MLP neurons of a small language model. Each row is named by its layer, matrix (gate and up: input weights) and neuron, and shows model dimensions 512-607. Each number is 500 + 50 x the weight over its row's rms, rounded and kept within 0 to 999. Numbers have three digits each. A neuron's up and down rows have the sign that makes its largest values positive.
Before each neuron's rows, "fires on" lists the tokens most often at its 100 highest values on Wikipedia text that the model never trained on. A number after a token or word is its count.

fires on: "." 25, "–" 14, " released" 8, " in" 7, " is" 5, ":" 4
L5.gate1881:468463530442470496571493464491541473416564584453582483483534501510532530479484497498469410415588388420523582606505467528403473469556473530416487498530570517577523536500487484388477563476580507603463547481564470560646527605508529427562505561443557493530495433482518452500450452478555554501
L5.up1881:539527521555615471512539488578503519506457524464502433510517456512581550431525496451569469462544572474525471435471477550520538567520503462500525496489518488506541561527641517418499470501451540459585502455456474451573519460571477518471423449519527470494614539525538471391494427429595453440

fires on: " |" 77, "\n" 14
L5.gate1428:496430496328513550357482442582448487499417537632562510504521490519505488462555445501527476514557481469397533576565374475450535495559441519505512485617538611439490480548533455528515525480420506461468482428551546440505511498563484584459508571476527464453503535508531464461538493593482552581
L5.up1428:565435423531492541465504463551405487528424437478467526444620500441489563423573442485442536493557476429499483487457425484449464470545512543556462508513633493500558560574483522468538557597493519479495499388561460522561515441519581446470465439506553488467543570543564447573479520557520526540

fires on: "2" 18, " the" 16, "0" 14, " a" 9
L5.gate788:456547483530567540501409474410520501523443391541528478465495475549438539515530466510490563469482440485487529539459477464578466601504497464594499531513435548493522576574486523464478490531420445395501501413563443597516454526562521466493514431505495388537502470564442452468569432563574465395
L5.up788:574551528489468494389507469604527410548512383520476463511588446539447560483475464593531450483587466476474449499544487546474514536543480475533407549428448572528530511576527419567493452436439543479517462467478532550466504452551468469521488477510613399459434473596523520531482504427459399463

fires on: " to" 22, " where" 15, "," 10, "." 10, ")" 6
L5.gate999:478470577455463415570565484560592516548533473479541545523495507476486459467580506575465487435505484573506416495436530422465497525436561498542494522505633486585438449463489611394507454426515464499441462481448461436496419522528513441495445495551473508521490435614529442548528470469401496467
L5.up999:507421476625540521456415489520492534397614455480545473522587539488544554559533465492438590394523606447509539398520513497527504479505551473526442472505484440477558514399479404513504561499551543510507511533548435417438472458520500523434424526505539421518443491456406534502560535533445542518

fires on: "-" 18, " in" 14, "==" 13, ":" 7, "In" 7, "===" 6
L5.gate1244:536478578538469458487480400464461492508479453466454487462378544533518437541575526473512529507447572535554519568523548432457482557525544575465543520470425519513388518470559565422513548442447506501503532452586460444581495533463493471550467398497506508494474447551416487511500460497489523460
L5.up1244:509558406533626498446413487467572531484424571505460545475479466470562588525562513482485402467556544512519497449524407454477579555410466559522505484490520571591529549556561436429502504461498526411517422562406449612516395492498546494489453494490514560543503522576479511540522528542490491502

fires on: "," 31, " is" 24, " was" 17, " |" 6, "ly" 5
L5.gate1492:481410506489526522453520472586528469568456515384476491542462429502487444469499520533519454582556407363342483472493373523490496566437530475558545577451521518529490577447494394471470517508454508454496526497435502584554474612483528484572457528452524560471453507456531458575521478408463519514
L5.up1492:529567479492528499431409524527537523463529517493512502534559520504463429447537475546445552523511442503468508504460467606513528497597413523481445500599496563490522573536525532520586542513466468423499505496461512518544480514454545468450463479560500419507602645493439518584441517549508459496

fires on: " a" 53, " an" 5, " part" 4
L5.gate842:481497436466558518582457501476498530519500535504483429435455482471507401395442479521485471613536431493592493517474584597482541608496444524531417483441537577501414472556460515536517561421389552507530546554499448510427531458487506587549468539447537390554555486493536414547509458505519474449
L5.up842:491492500515496475380527497456551412448481473474575563479489544515426464404500487564485446505436579567435488545517439505423452534529536418485488497504499553404480602488488355515464541496562516495523548385509503452500550438529470455463410453463455517502570574508498503507493513435438432440

fires on: " M" 15, "1" 14, "4" 10, "8" 9, "5" 9
L5.gate583:533470444459457516591503535512518431488480473608524486572390499490464426521557600515539471454462443506553572493472459536542486509440468577449530491417469571532509419474524532563597453473546476459426529529582496570579508458529532494454489412441464479511579404390532496524532449422526464555
L5.up583:475389487461504490496484555593428458552524538521537475541569501425419619436437497494579528498570534519500480433528415521511555468556497447487545502598563571438515518560560510535459586524575417505490465482466480539568446461496418485480543465627570497534475569387467469435578472539383472592

fires on: " was" 28, " part" 14, " is" 5, " being" 4, "ely" 4, " ±%" 4
L5.gate1013:510454514476528593565544582494464476402504512566641537578520603542437461454543510525505410551415528402552504493549459560527573512533521494551568433495453492530503474525459502545551502509511569474530522503511551404495527556525466452466525572477556551567455590581389546493460563501504578502
L5.up1013:462546536570512547556540485508534530392488487501548606526545481425528536411532595495588506495438475547519568471567524521494502524489431438472470461449493495474480563412494585472570479573492489605556557460521561487498487562522425549493561534471578477516509440499448446413403489517538493481

fires on: " C" 34, "9" 19, " |" 8, "4" 7, " U" 7, "8" 4
L5.gate2027:509454447343441575569476532456442540437562486498576364533419498537459418522584553437475492380419543495460503441522596476514522482562551470569497620508505473436469521446563428493507566447504506348572505483527564493449474560480467468510556524551558533537520471525414473646532495476530466470
L5.up2027:487540502443550493397485540548456525490433463483492557528548584470426435482465447516443514531570477467501442542440439568533434452622462494545542458546541601482496508362629445465456581520485482495467493519568445521515508511525535474594470498517396508513609526493466473441474593478446554534

fires on: " was" 19, " were" 14, " is" 9, " be" 7, "0" 6, " are" 6
L5.gate760:481585515471443488519435526401432483419438589355525563540512507449492469478456545524536522549560546490479528559573498476458512458464552506566577459479519444553529506491427502494517419516496483457455537514570528528463530528562458477553432607506568536554423495424397486468375548444492584547
L5.up760:396384516561473477543406459475425531467433495489478497468486484505452496495471492541493468599477509470474545506557488451512521458570566565488512556349460537589497475535559507504560501546497467463451522486567480551505544465538505478498586524576464497527459472469482399494400518459457525468

fires on: "." 23, "1" 15, "8" 9, "," 9, "3" 7
L5.gate519:507446500466549461423502474506473490503585589517517517546477444507501494532535520523525406465500460487500531519497455498477501446453474493507580540490472515566507435543493523522502573450549402467500521450495434478558571484468561384488432430513465445508565468482550602481534553532526494436
L5.up519:475430415373472478531445553529588525531461511511513516579495452559447545451592422559482527420452438467564548464495494431497490442462461504541529530539447556450444405482567475526394569539447531522437434447555461553533493488510532482529523503474595536436436533584519472454534384523509492440